From a checkpoint of a small transformer trained on Wikipedia: 2 heads of 64, RMSNorm before each block.
MLP neurons of a small language model. Each row is named by its layer, matrix (down: output weights) and neuron, and shows model dimensions 16-79. Each number is 128 + 32 x the weight over its row's rms, rounded and kept within 0 to 255. A neuron's up and down rows have the sign that makes its largest values positive.
After each neuron's rows, "fires before" lists the tokens most often just after its 100 highest values on Wikipedia text that the model never trained on.

L12.down18 [154 125 116 134 104 126 192 147 137  97 178  74 126 126  77 106 130 102 133 147 105 109  90 109 170 152  97 148  99 112 159 177 131 163 160 142 139 149 108  70 131  89 157 104  87  63  80 114 195 143 137 150 145 139  50 115  88 119  36 100 130 123 137 154]
fires before: ",", ".", " in", " and", " that"

L11.down197 [124 119 105 138 153  75  84 112 110  97 119 114 144  90 141 206 124 118 147 190 120 129 103 122 153 121  62 114 142 124 144  69 128 138 119 172 137 154 109 165  97 145 126 133 137 182 107 115 116  99 118 112  86 109 137 117 124  72 149  85 142 155 109 106]
fires before: " |", "s", " °", " daily"

L10.down392 [ 87 144  60  97  94 140 136  83 103 183 160 185 170 176 114 200 141 176 147  91 128 145 127 198 111 102 113 129  94 140 163 151 132 115 145 167 117  94  88 147 122  83 130  77 116 157 143 124 126 192  99 163 100 145 155 134 104 100 160 129 108 114 168 137]
fires before: "|", " |", "\n", "–"

L5.down132 [176 129 125  99 121 101 184  99 168 127 135 111 144 153 139  97  98 187 182 121  82 151  97 122  26  67 140 119 115  87 115  73 133 133 137 117 129  47  75 110 133 118 133 140 168 110 153 168 129 153 119 137  97 115 131 116 111 108 145 186 105  72 170 169]
fires before: " the", " by", " in", " to", " his"

L8.down100 [189  82 129  90 113 129 157 148 133 179 123 141 177 156 182 133 105 127 170 119 115 134 146 166 133 107 134 126 148 122 136  82 119  98 113 167 134 158 144 162  44 104 173 121 213 100 200 110 110 154 104 182 123 134 129 124 146 147 172 106 126  58  73 143]
fires before: " |", "\n", "ol", ":"

L11.down96 [118 163  96  96 135 159 148 197 136 170 148 157  50 137 111  70 111 108 156 162 118 198 113  81 113 163 120 118  89 129 125  75 134 167 174 141 132 147 123 137 127 114 160 123 123 165 136 201 119 132 118  78 126 163 134 158 163 137 137 111 119 109 123 130]
fires before: "\n"

L5.down153 [123  75 129 111  91  80 166  94 101 162 109 147 135 161 184 101 139 157 131 137 100 124 107 113 111 106 121 143 140 165  99 133 178 147 164 166 192 138 145 166 138 144 127 145 171 156 153 134  74 166 122  99 140 103 143 131  86 126 131 137  95 122 166  78]
fires before: " the", "Star", " his", " two", " which", " them"

L8.down218 [ 90 110 133 100  81  98 120 194 131 169 130 186 108 147 111  80  98  76 131 143 176 142 178 144  74 129 118  96 118  91 101 157 106 139 108 116 134 106 182 145  98 107  82 210  64  69 144 168  82 121 200  86 160 135  81 111 147 186  69 107 101 151 140  97]
fires before: "\n", " The", " He"

L9.down10 [ 91 162 114  45 156 109  77 135  64 141 139 123 173 126  86 151 105 125 138 119 156 127 119 155 118 160 165  97 177 142  95 131 130 119  96 127 144 118 113 117 147 136 208 146 129 102  78  93 135 105 175  28 132 107 122 116 145 121  40 105  83 148 164 126]
fires before: "\n", " the"

L5.down416 [117 147 106 108  96  53 134 119 113 138  95 211 130  74  65  85 140  55 127 155 107  85 145  70  97 150 179  88 142 100  89 180 127 145  99 119 140  92 147 147 121  72 116 140 123  91 145 136 142  99 133 127 152 202 108 140 157 149 114 115 175 162 121  95]
fires before: "\n", " The"

L10.down69 [ 94  92 142 130 108 123 130 150 179 129 139 207 133 113 166 107 191 126  93 143 109 119 171 170 122 111 123 138 104 115 143 112  71 104 167 109 107 101 114 147  96  99 118 140  62 172 127 140 124 144  89 130 129 169  81 126 167 125 176 159 116 116  91  78]
fires before: " |", ")", "\n", ":"

L10.down436 [150 101  98 127 112  96 111 171  58 126 189 169  97 122 121 120 115 124 117 141 104 130 150 124 137  88 173  96 140 116 137 169 114 139 107 171 123 130  62 167  86 160 171 177 154 151 114 143 109 150 114 141 128 124  86 112 116  84  75 165 160  69 184  96]
fires before: "',", ";", "'", ","

L9.down253 [ 40 117  89 122 123 164 126 189 148 130 141 152  91  64 117 106 170 107 114 113 112 129 113 146  88 156 134 124 120 101 160 100  82 149 144 132  88  96 165 127 173 126  84  98 126  86 168 107  97 149 147  88 113 128  99 132 112 108 152  93 122 140 169 106]
fires before: "\n", " The", " He", " It", " In"

L2.down102 [133 143  98 132 114 113 111 215  42 128 123 148 136  79 128  92 157 138 151 146 154  94 111 103 171 168 116 127 133 150 173 124 107 115 194 122 121 180  94  80  94  78 130  98 174  99 124 147 156 143 191 193 126 119 148 137 120 170  88 146 141 169  82  75]
fires before: " |", ".", "',"

L5.down150 [112  87 115  89 111  62 173 100  92 101 139  88  93  91 145 192  79 167 118 131 118 123 116 158 107 131 104 132  48  78 109 122 125 101 107  91 116 128 122 169 147 112  81  98 126 144 100 152 105 129 133  80 102  81  64 162 108 183  77 180 125 192 151 125]
fires before: "-", "\n"

L12.down383 [101 107 116 165 142 105 143  32 111  89 129 114 141 136 100  74 163 123 140 205 162 114  92 132  92 144 113 195 156 105 147  83  84 157 138 116 105 121 135 109 138 121 153 154 175 138 101 122 137 111 129 123  71 126 153 131 115 140 131 129 164  93  76 110]
fires before: " |", "."

L8.down234 [129 180 119 168 106 171 110 102  86 125 111 115 124 155 180 112 117 166 116 158 179 103 152 186 158 121 129 132  95 232 230 144 118 164 171 115 150 113  58 137  99 156 166 144 139  92 132 138 151 201 126 119 150 176 120 138 177 170 118 133 121  75 113 109]
fires before: " |", "\n", "k"

L12.down87 [118 103 160 149 133 136 141 102 184 129 139 120 134 145 126  62 142 118 181  72 153 110 114 139 124 191 166 166 112 169 152 167  85 130 161  76  66 139 164 147 131 165 146  92  85 113 122 162 134 131  88  48 142 179 115  85  82 141 184 158 146 118 144 134]
fires before: " |", "."

L2.down85 [135  60 124 156 124 162  60 181 104  85 117 115 157 116 102 152 151 110 149  98 172  89 114  80 146 138 105 110 123 102 105 137  59 139 115 204 154 134  75 141  59  57 153 101 148 156 150 131 169 168 137 132 155 170  93 163 116 120 119 171 110 186 154  77]
fires before: " |", ".", ","

L12.down204 [135 138 118 168  94 158 155 177 163 113  99 126 137 100 119 126 122 156 121 120 114 112  71 100  65 116 108  94  76 141 121 133  83 145 127 118 112 130  69 155  85  83 111 122 137 105 126 125 130  74 128 151 104 118  75 120 145 143 138 150  74 160  90 125]
fires before: ".", " ("

L9.down157 [159 149 110 150 139  69  91 133 106 135 136 129 117  88  90 146 140 142 147 136 104  78 115 110 154 135 150 157 154  67  66  31  65 104 121 136 127  46 165 150 115 124  93 141 130 157 129  73 136 151 120 133 121 140 118 158 103  84  94 116 141 130 145  66]
fires before: "s", ".", "′", " the", " p", " 4"

L13.down334 [157 129  65 104  93  94 119 106  93 109 120  83 193 163  80 120 169 113 108 166 149 131 194  91 152  82 113  79 128 161 147 120 184 110 118 115 141 149 156 106 181 131 150 203 104 140 150 122 131  41 127 127 181 141 132 132 119 107 136 167 165 179 120 108]
fires before: ":", "9", "°", " of"

L12.down368 [148 144 158 181 161 138 114 184 170 139 151 101 144 118  92 118 177 143  86 157  45 113  70  77 124 145 116 118 108  87  26 113  71 111 180 118  75 111  53 122 101 130 111 147 135 157 147 102 133 166  82 151 149 109 117 152 146 128 160 105 163 143 194 136]
fires before: " in", " with", ".", " by", " to", ","

L8.down435 [102 111 150 160  88 144 197 108 167 170 138 138 164  74 164 133 124  79 148 156 109 135 118 144 114 105 158 111 133 164  95 163 173 144 182 129 123 150 169 182 141 151 129 148  68 201 141 184 159  96 118 175 100 119 118 152 146  93 137 137 112 187  94 119]
fires before: " the", " these", " his", " them"

L9.down125 [ 55 120 146 138 124  96 157 128 107 171 132 161  95 117  76  87  69 128 127 171  37 129  97  97 107 120 151 136  57  90  93 145 175 167 108 113 121 122 127  93 118 152  91 113 159  71 194 162  97 101 144  50 149 125 118 176 149 116 138 168 119 137 143 157]
fires before: "\n"

L9.down193 [121 163 126 107 122 167 107 132 163 107 139 146  71 147 142 139 105 131  96  80 102 104 130  76 134 108 185 120  44 136 124 138 154 156 133 141 106 184  71 125 128  78 154  99 102 124 128 117 104 174 150 142 132 122 101 120  79 110  99 170 201 103 208 115]
fires before: ",", "."

L12.down276 [128 170 108 123 130 163 177 141 130 129 165 103 149  70 132  80 146  77  95 157  70 163 167 102 110 161  88 116 154 160 159 178 120  86 136 107 111 124  97  83 124  90 134 150 182  96 125 176 141 199  88 124  89 194  77 154 129 122 117 129 131  89 183 165]
fires before: ".", ",", " and", "\n"

L2.down359 [ 88 147  86 140  80 102 179 174 108 140 157 130 118  77 124  89 100 124 123 138  76 174 143  81 166 185 134 125 135 124 106  91 132 149 107  89 119 107 144  80 163 167 190 136 140  98 187 159  80  98 140 142 120 150  81 126 145 135 116 123  93  93 164 146]
fires before: "\n"

L10.down415 [ 82 118 115  68  59 169 118 185 116 142 126 169  79  86 112 123 102 115 172 143  92 117 121 119 102 112 167  93 172 138 117 147 130 113  62 125 106  86 208 112  81 115  85 164 124 104  92 122 147 138 152 124 199 115 101 173 111 128 105 123  64 118 178 110]
fires before: "\n"

L13.down318 [155  80 118 136  91 181 111 217 134 139  95 112 119  68 166 138  94 156 138 213 150 139 125  93 153 161 122 120 195 133 160 141 135  82 149 149 131  99 105 149 145 195 149 139 134  95 141 107 148 157 149 143 101 142 103 191 104 149 132 135 130 203 131  61]
fires before: ".", " to", " in", " as", ","

L5.down158 [112 159 176  79 186 149 115  42 126 130 144 153 121  37 148 129 114 140 105 141 104 138 134 145 104 154 157 124  89 126 111 108 191  73 126 154 116 160 181 177 141 133 114 140  82 112 168 112 156 130 141 159 146 174  61 123  95 112 106 148  60 141 104  94]
fires before: " the"

L5.down387 [ 57 128  96  74 153 120 133 131 101 130 145 176  72 134 123 115 124 168 127 141 154 132 139 114 185 141  98 135  41  96 121  86 176 126 131  70 189  95 118 116 115 150  79 108 173 168 169 173 136 115 103  92 120 171  79 159 146 183 121 127 163 196 144 140]
fires before: "\n"

L13.down242 [ 91 143 148 150 143 111 104 150 104 134 136 139  84 103 133 104 107 121 117 119 170 111 162 164  55 136 200 102 165 117 134 127 134 202 144 153 141 117 124 128 105 101 115 134 111 124  87 105 162  72 144 110 128  95 154 182 147 215 131 132 101 150 173 104]
fires before: ",", " he", " it", " she"

L11.down390 [145 155 135 194  95 136  68 133 113 118 132 133  77 111 115 140 120 168  61 126 156 135 132  87 132  89 128 161 104 115 115 160 103 139 127 158 149 136 115 154 137 145 133 134 113 169  93 149 108  61 128 139 182 112 212 179 123  76  83 149 128 108  87 129]
fires before: " |", ",", ".", "st", ":", "rd"

L9.down365 [109 194 159 126 121 207  65 183 119 105 131 130 107  63 139  93 131  67 131 121  99 107 108 158 120 116  87 109 169 152 107 172 104 154 106  90 148 133 167  96 148  97 152 124 155 121 135 126  93 117 122 113 143 161 135 156 102 102 157 129 120  78 171 160]
fires before: "-", "\n", " |", ","

L10.down356 [132 161 136  41  83  98 124 151 134 131 125 155 117 138  81 123  81 107 133 200  60 123 189 128 109 164  96 107 106  77  67 149 110 156 153 104 107 118 146 113 141 134 152 141 121 126 170 168 112 102 174 158  80 159 146 146 106 138 134 111 132 107  82 167]
fires before: "\n"

L5.down260 [145 157 197 136 162  93  80 133  90 110 148 168 112 110 122 125 106 101 208 127 139 120 105 114 156 155 145 165 144 186  99 153 171  89  67 144 132 120 210 121 138 113 166 182 162 153 124 150 118 125 115 109  77 178 146 153  51 138 105 140 161 142 132 143]
fires before: "|", " the", "\n", " his"

L12.down191 [ 81 109  87 160 144 123  86 170 135  71 123 175 125 155 173 136 126 175 116 116 175  97  96 121 117 186 126 139 152 194  84  20 168 153 131  62 132 131 137 138 164 136 111  90 106 166 161 130 126 137 128 140 123 101  84 135 172 154 146 126 166 143 121 113]
fires before: "-", "\n"

L12.down413 [131 136 106 104 115 115 133 134 121 161 112 189 136 110  88 123 120 121 102 177  69 130 156 120 115 110 141 114 129  76  77 189 109 121 141  91 120 131 156 157 168  91 138 139 115  83 172 118 140 163 168  97  94 172 110 160 111 116 134 129  81  88  97 151]
fires before: "\n"

L4.down405 [177 121 119 149  91 161  85  83 176 146 142 111 109 202 139 105 167 122 135 174 117 113 125 192 187  90 108 136 124 103 123  91 148 147 153 167 174 145  62 184 145 139 162 160 199 135 173 134 105 133 124 123 168 116 188 117 168 115  92 165 149  91 130  66]
fires before: " |", " (", ",", ".", ")", " m"

L5.down8 [171 163 166 126 124 104 147 139 238 125 104 175 122 124 110 129 132 112 153 124  75 144  93 194 137 128 126 145 168 121 113 131 130  83 140 161  90 138 104 136 114 110 121 132 170 164 210 112  41 144 173 167 136 146 160 126 140 105 133 170 125 114 145  72]
fires before: ".", ",", " in", " of", " and"

L10.down27 [115 141 152  96 137 161 124 192 138 147 130 137 128 188  91 152  50 126  95 150 123 146 128 155  62 130 136 101 137  70 102 147 234 177 101 145 117 156 121 121  92 153 110 127 113  81 119 229  95 171 116 123 136  94  97 123 113 114 123 125 144  90  89 114]
fires before: "\n"

L11.down119 [189 106 165 161 194 133 134 147 138 104 161 108 155 107  64  81 129 132 144 125 104 146 107 153 112 119 114 163 106 103 132 164   6 101 126 111  60 113 154 133 141 134 122  94 156 139  81 132 125 123 131 113  98 108  45 142 156 174 119 124 208 116 122 124]
fires before: " |", "°", "E"

L4.down390 [119 148 139 127 174 119 127 135 133  93 101 171 126  99  76 121 141 152 170 156 101 127 206 112 131 122 170 134 108 107 131 160 178 116 120 145 142  85 183 171 157 123 180  96  94  91 181  84  97 105 172  72 138 146  72 128 117 127  77 157 118  80 146 103]
fires before: "|", "-", "\n"

L3.down269 [121 150 107 123 106  87 112 175  98 146 177  98 130 131 122  87  97 115 142 144 137 163 113 133 172 128 154 114 122 113  84  75 128 154 138 126 102 112 110  71 176 172 161 144  82 128 187 195 116 108 118 145 161 133  81 119 147 140 123 125  67  59 188 173]
fires before: "\n"

L4.down260 [ 98 147 159  94 139 146 178 214 157 198  63 120 108 163 106  79 113 178 137  77  64 109 108  59 108 206 141 107 128 138 146  79 135 117 133 108 125 125 174 166 174  99 156 100 156 110 206 125 149 140 109 142 145  78  99 125 156  82 142 174 123  90 146 136]
fires before: "-", "\n"

L5.down215 [ 69 141 131 107 101  54 107 165 153  92 119 180 152 148  79  76 118 153 149 130 165  53 141 125 165 108 202 137 146 122 119 159  99 194  81 114 103  68 131 179 107 164 125 236  66  91 133 100 121 141 169 134 133 147 115 171 135 167 103 127 152 176 141 128]
fires before: "\n", " The", " He"

L10.down188 [ 80 111 114  82 133 111 152 147 104  98  85 130 171 111  98  62  71 121 163 168 151  41 163 104 120 128 135  78 149  81  63 131 141 126 146  94 130 114 159 151 131 113 125 189  67 135 159  99 112 123 166 129 181 130  95 144 162 126 144  89 167 136  63 123]
fires before: "\n", "|", "-"

L4.down282 [136  91  73 106  95 149 106 140 142 105 112 100 105  66 165 190  89 105  72 109  94 135  95 118 168 193 153 141 141 112 132 108 102 116 173  80 113 132 112  70 135 106 152 136  91 121 137 108 109 109 126 144 152 177  72 113 101 168  97 142 157  85 151 154]
fires before: "\n"

L8.down294 [150 132 125 116 140 164  70 112 141 115 141  93 114  86 124  81  87 100 139 114  33 136 140 195 126 115  87 104 116 165 189 138 119 142  74 164 139  92 122 131 113  82  88  93 136 158 195  73 108 120 162 106 123  83  60 146 134 120 112 184 167 107 117 136]
fires before: "\n", "-", "|"

L13.down192 [187 115 115 139 146  70 103 126  99  95  99 135 202 153 136 114 101 103 113  74 143 162 119 157 127 165 128 126 122 144 147 181 185 162 133 153 103 120 174 127 122 113 117 116 136 139 130 124  66 101 116 103 179 102  94 131 134  99 142 118  78 115 168 101]
fires before: "-", "\n"

L12.down414 [163 146  93 129 177 131 154 107  65 130 137  72  89 176  95 190  98 169 107 109 106 171 143 127 100 135 110 140 141 104 181  94  83 167 133 124 148  87  96 173 138 179 148 130  91 208 103 126 130 130  87 140  86  83 203 156 130 136  61 157 142 104  89 129]
fires before: "|", "\n"

L11.down29 [ 87 169 131 116 121  92 164 105 128 120 125 172 126  87  86 138 223  94 185 118 104  96 185 142 116 112 102 101  62  60 151  98 131 162 179 144 133 158 125 106 116  66 116 185  89 125 101 139 186 118 146  89  87  81 114 116 111 124 154 138 148 135 156 110]
fires before: "\n", " in", " of", "′", " W"

L4.down446 [161 171  97 196 198 148 156 140  76 135 107  98 160 151 187 191 133 154 143  69 160 162 154 124 160 119  42  86 108 142 159  86 128 127 170 139 143 129  88 114 118 126 144 125 170 180 122 142 130 107  76 161 111  93 129  71 135 110 163 150  92 110 156  77]
fires before: "-", "\n", " ", "|"

L5.down101 [129  84 141 105  83 138 107 128 142 120 165 146 104 164  14 103 135  96 118 170 116 155 157 109  87 159 137 105 169 136 111 168 121 118  87  98 142 157 125  99 157  90 102 128 144  81 145  88  77 164 182  67 134  78 129 174  79 127 107 138 167 100  81 169]
fires before: "\n", "\"", "|", "-", "А"

L12.down100 [181 119 145 104 159 106 111 188 129  98 104 104 119  85 109 106  96  98 161 106 120  85 173 164 101 128 134  87 165 148 154 141 143 119 114 122  94 164 143  78 150  95 110  78  81 149 128 107 111 110 139  81  94  95 126  83 119 141 204  72 118 108 166 119]
fires before: "\n", "=="

L13.down19 [128 143 108 109 136 138 117 213 122 182 112 151  91 113  45 147  65  85 135 162  52 145 116 108 100 115 140 111 108  89 118  98 158 144  88 152 100 125 116 107 111 144 118 137 142 110 148 131 118 124 187 120 158 152 106 174 122 134 173 126 181 132 172 191]
fires before: "\n", "|"

L3.down96 [112 138 140 112 148  61 146 139 180 172 114 175 141  84 146 104 106 173 134 123 120  93  96  97 115 147 182 119 134 111 111  88  98 106 138  78 105 133 154 110 160 167 148 127  85 133 118 115 135 121 102 176 149 133  95 128 168 135 111 116 107  80 132 139]
fires before: "\n", " The", " He"

L11.down62 [ 89 123 119  86 101  85 111 190  91 132  82 153 116 107  70 121 106 107  80 190  98  95 147 112 101  97 152  77 100 108 108 132 128 141 101  91 128 140 155 138 114  91 118 138 106  98 143 137 111 103 174  82 135 154 130 205 133 141 129 131 125  97 145 123]
fires before: "\n"

L2.down7 [146 142 119 105 121 187 139 161 127 132 133 168 102 120 126 159  76  86 144 135 127 176 105 155 151 136 194 131 138  92 145 114 159 146 203 112 138 135 161 131 192  94  76 134 112 147 125 179  93 107 146 149  56 131 129  98  88 122 122 139 147 123 129 114]
fires before: ",", " the"

L11.down168 [128 103 156 128 101 137  94 121 110 145 123 125 144 159 154 121 111 182 177 136 128 111 130 141  91 133 121 106 130 172  68 137  96 152 100 146 105 126 150 185 110 120 159 157  76 184  67 153  61  92 138 110 136 135  75 134  75 120  98  87 180 121 126 127]
fires before: "\n", " as", "|"

L13.down162 [119 119 122 124  80 146 136 128 150 137 169 117  94 119  87 120 147 118 124 142  73 180 110 124 114 121 172  97 178 149  93 156  85 141 157  95 122 124 119 109 104  70 122  80 156  86 131 149  67 190 135 132 146 113 179  94 119 116 122 119 165 110 142 174]
fires before: "-", "\n", "|"

L12.down401 [156 203 147  91 171 208 131 101  89 113 143 104 129 171 117 108 132 136 155 159 103  87 112 138 102  96 146 134  55  64 133 156 148 158 104 165 197  94 130  92 139 147 113 124  99 172 154 111 169  73 108 128 146 150  42 124 172  88 126 177  97 117 129  95]
fires before: "\n", " is", ")", " was", "born", " –"

L10.down170 [161 148  86  99 108 114 115  88 107  67  79 108 130  88 132 106 103 129 105 137 114 159  98  81 131 159 146 123  50 141 126 152 139 121 106 139 128 129 151 109 167  93 147 117 163 129 135 150 104 132 153 102  57 122 162 147  71 136  77 144  95 132 182 172]
fires before: "==", " ==", "\n", " career", " and"

L4.down215 [ 63  91 129 104 121  85 173 130 164 126 131 174 115 115 117 150 144 187 165  94 119  77 170 157 157 123 113 126  89  97 145 136  86 186 140 112 160 136 142 168 173 142  95 174  92 117 105 164 106  89 171 117 152 108  82 186 127 112  92 107 140 129  92  92]
fires before: "\n", " The", " He", " A"

L3.down72 [131 183 139  73 150 106 131 145 104  99  82 154 134  67 140 137 111  98 140 157 135 116 197 127 157 107 173 124 183 113 129 124 111  80 109 139 124  91 177 129 100 127  91 137 165 118 151 168  88  82 139  72 107 143  83 180 124 166 105 131 156 129 105 130]
fires before: "|", "\n", "-", " the"

L9.down84 [ 82 136 118 115 149 102  76 152 105 128  66  93  83  92 128  95 152  93 163 142 124 114 106 136  95 119 108 163  84  95 197  59 117 122 149 119  93 185 131 117 168 167  90  94 129 170 164  97 148 134 105 106  61  82 122  93 133  66 139 124 170 131  46 117]
fires before: " |", "."

L8.down330 [ 55 127 169 123 128  84  93  83 135 133 111 195 104 102 120 174 115  99 138  74 125 137 142  63 132 166 136 136 101  89 119 111 208 172 111  94 125 128 154 137 207 171  79 123  65  89 181 147  69 158 169 100 120 155 139 162 104 179 106 128 106 194 154 176]
fires before: ",", " he", " the", "\n", " she"

L9.down140 [176 177 104 121 114  99 108 123 129 101  95  59 163  93 128 144 183 138 126 139 106 111 124  65 111 115  88 162  80 101 124 143  90 103 160 113 140 128 135 137 168 150 102 128 162 186 162 128 127 149 155 137 110 119 132  97 170  70 147 107  94 144 126 102]
fires before: " |", ".", " in"

L8.down204 [118  92 103 142 134 115 167 117 137 101 103 150 118 160 170 129  50 145 123 103  99 154 102 131 105 102 144 131  97  94 114 158 134 144 137 146 119 132 174 140 162 124 141  84 132 164 101 193 124 139 127 185 115  72  92  92 140  88 137 176 150 151 147  94]
fires before: " the", " least", " a"

L13.down229 [111 166 104 127 152 117 117 187 111 128 105 181  80 116 194 104 173 171 173 141 123 175 118 159 137 172 154 136 127 135  88 158 169 162  99  94 113 101 238 116 130  38 108  71 146 122 128 147 149 134 141 125 160 152 137 103 131 152  84 144 126 125 182 102]
fires before: "\n", "-", "The"

L12.down385 [ 56  75  80 111  77 133 115 203 119 114 154 159  40 172 185 148 180 169 117 104 117 139 127 114  87 159  94  98 141 140 114  98 132 147 149 109 117 136 156  96 130  99 176 136 148 149 144 193 140 119 105 110  69 112 176 144 135 117 119 122 108  62 178 120]
fires before: "\n", ",", "."

L13.down261 [126 126 102  86  85 142 125 255 129 123 148 167  64 134 134 158 110  73 146 138 100 111 137  75 131 124 116 150 111 118 145 173 126  87  91  87 145  96 143 133 152 122 162 166 135 149 141 122 118 159 148 125  94 149 109 154 147 160  97 107 139 138 141  81]
fires before: ".", ",", " and", " in", " from", " to"

L12.down224 [ 99 148 108 106  97 114 122 124 138 112 112 112 156 225  77 173 109 114  98 118 137 106  97 109 159 108 152 139 150 106 115 164 144  55 138 106 123 132 134 117 139  37 163 123 149  82 128 137 113 150 190  81  84 135 129 110 170 124 105 111  94 109 160 101]
fires before: ")", ":", " by", "–", "s", " the"

L10.down286 [ 91 169 139 129 123  62 161 123 136 144 157  64 153 131 134 128 177 103 138 174 158 139 149  49 123  61 106 123 115 114 117 128 142 183 165 153 157 127 174  80  90  76 127  71  61 121 163  72 155  92 100 128 147 138 151  99  76 107 125 154  93 143  75 152]
fires before: "-", " of", " far"

L12.down436 [ 64 124 168  95 119 157 110 180 130  86 150 164 104  75  68 126 124 116 149 107 112 110 156 122 116 131 129 127  83 110 121 113  94 202 158 176  75 123 185 114 149 162 107  83 151 128 146 142  90 184 154 128 163 130  44 153 131 141 139 147 104  58 215  95]
fires before: "\n", " He", " She", " The"

L12.down235 [187 118 137 112 158  58  90 104  96 100 107  96 100  89  80 135 129  70 194 162  88 139 168 176  79  94 178 122 123 190 135 168 157 125 114 201 156 182 124  73 130 161 130 151 121 119 111 149 138  94 126  82 129  99 115 139 116 117 127 121 180  66 125 121]
fires before: " of"

L8.down327 [134 145 121  95 107 121 173  88 152  92 127 141 105  91 104 146 143 110 126 149  86  98  74 101 118 115 130  66 174 104 102 107 109 124 127 142 120 132 124 111 108 141  61  75 135  66 114 115 145 146 152  47 108  91 115 149  95 143 130 181 156 150  93 179]
fires before: "|", ":", "-", " |", " of", "^{"

L11.down163 [142 164  90 190 138  68 132  61 107 152 158 150 128 126  71 105 152 150 101 127 103 138  83 146  98 108 127 118 213  89  79 152 116 112 120 162  99 148  95 126 153 130 143 111 139 102  68 140 156 189 122 104 120 150  88 149 133 143 119  90 140 149 165 152]
fires before: " |", "."

L11.down383 [135 145 144 144 166 115 148  91 122  79 149  70 148 100  96 107 115 160 127 203 142 137 166  77 113  74  99 139  83 132 186  82  96  43 157 101  85 148 183 157 130 135 132  91  81 132 143 131 163  98 120 172  92 192 143 196 130 107 135 120 146 140 121 140]
fires before: " |"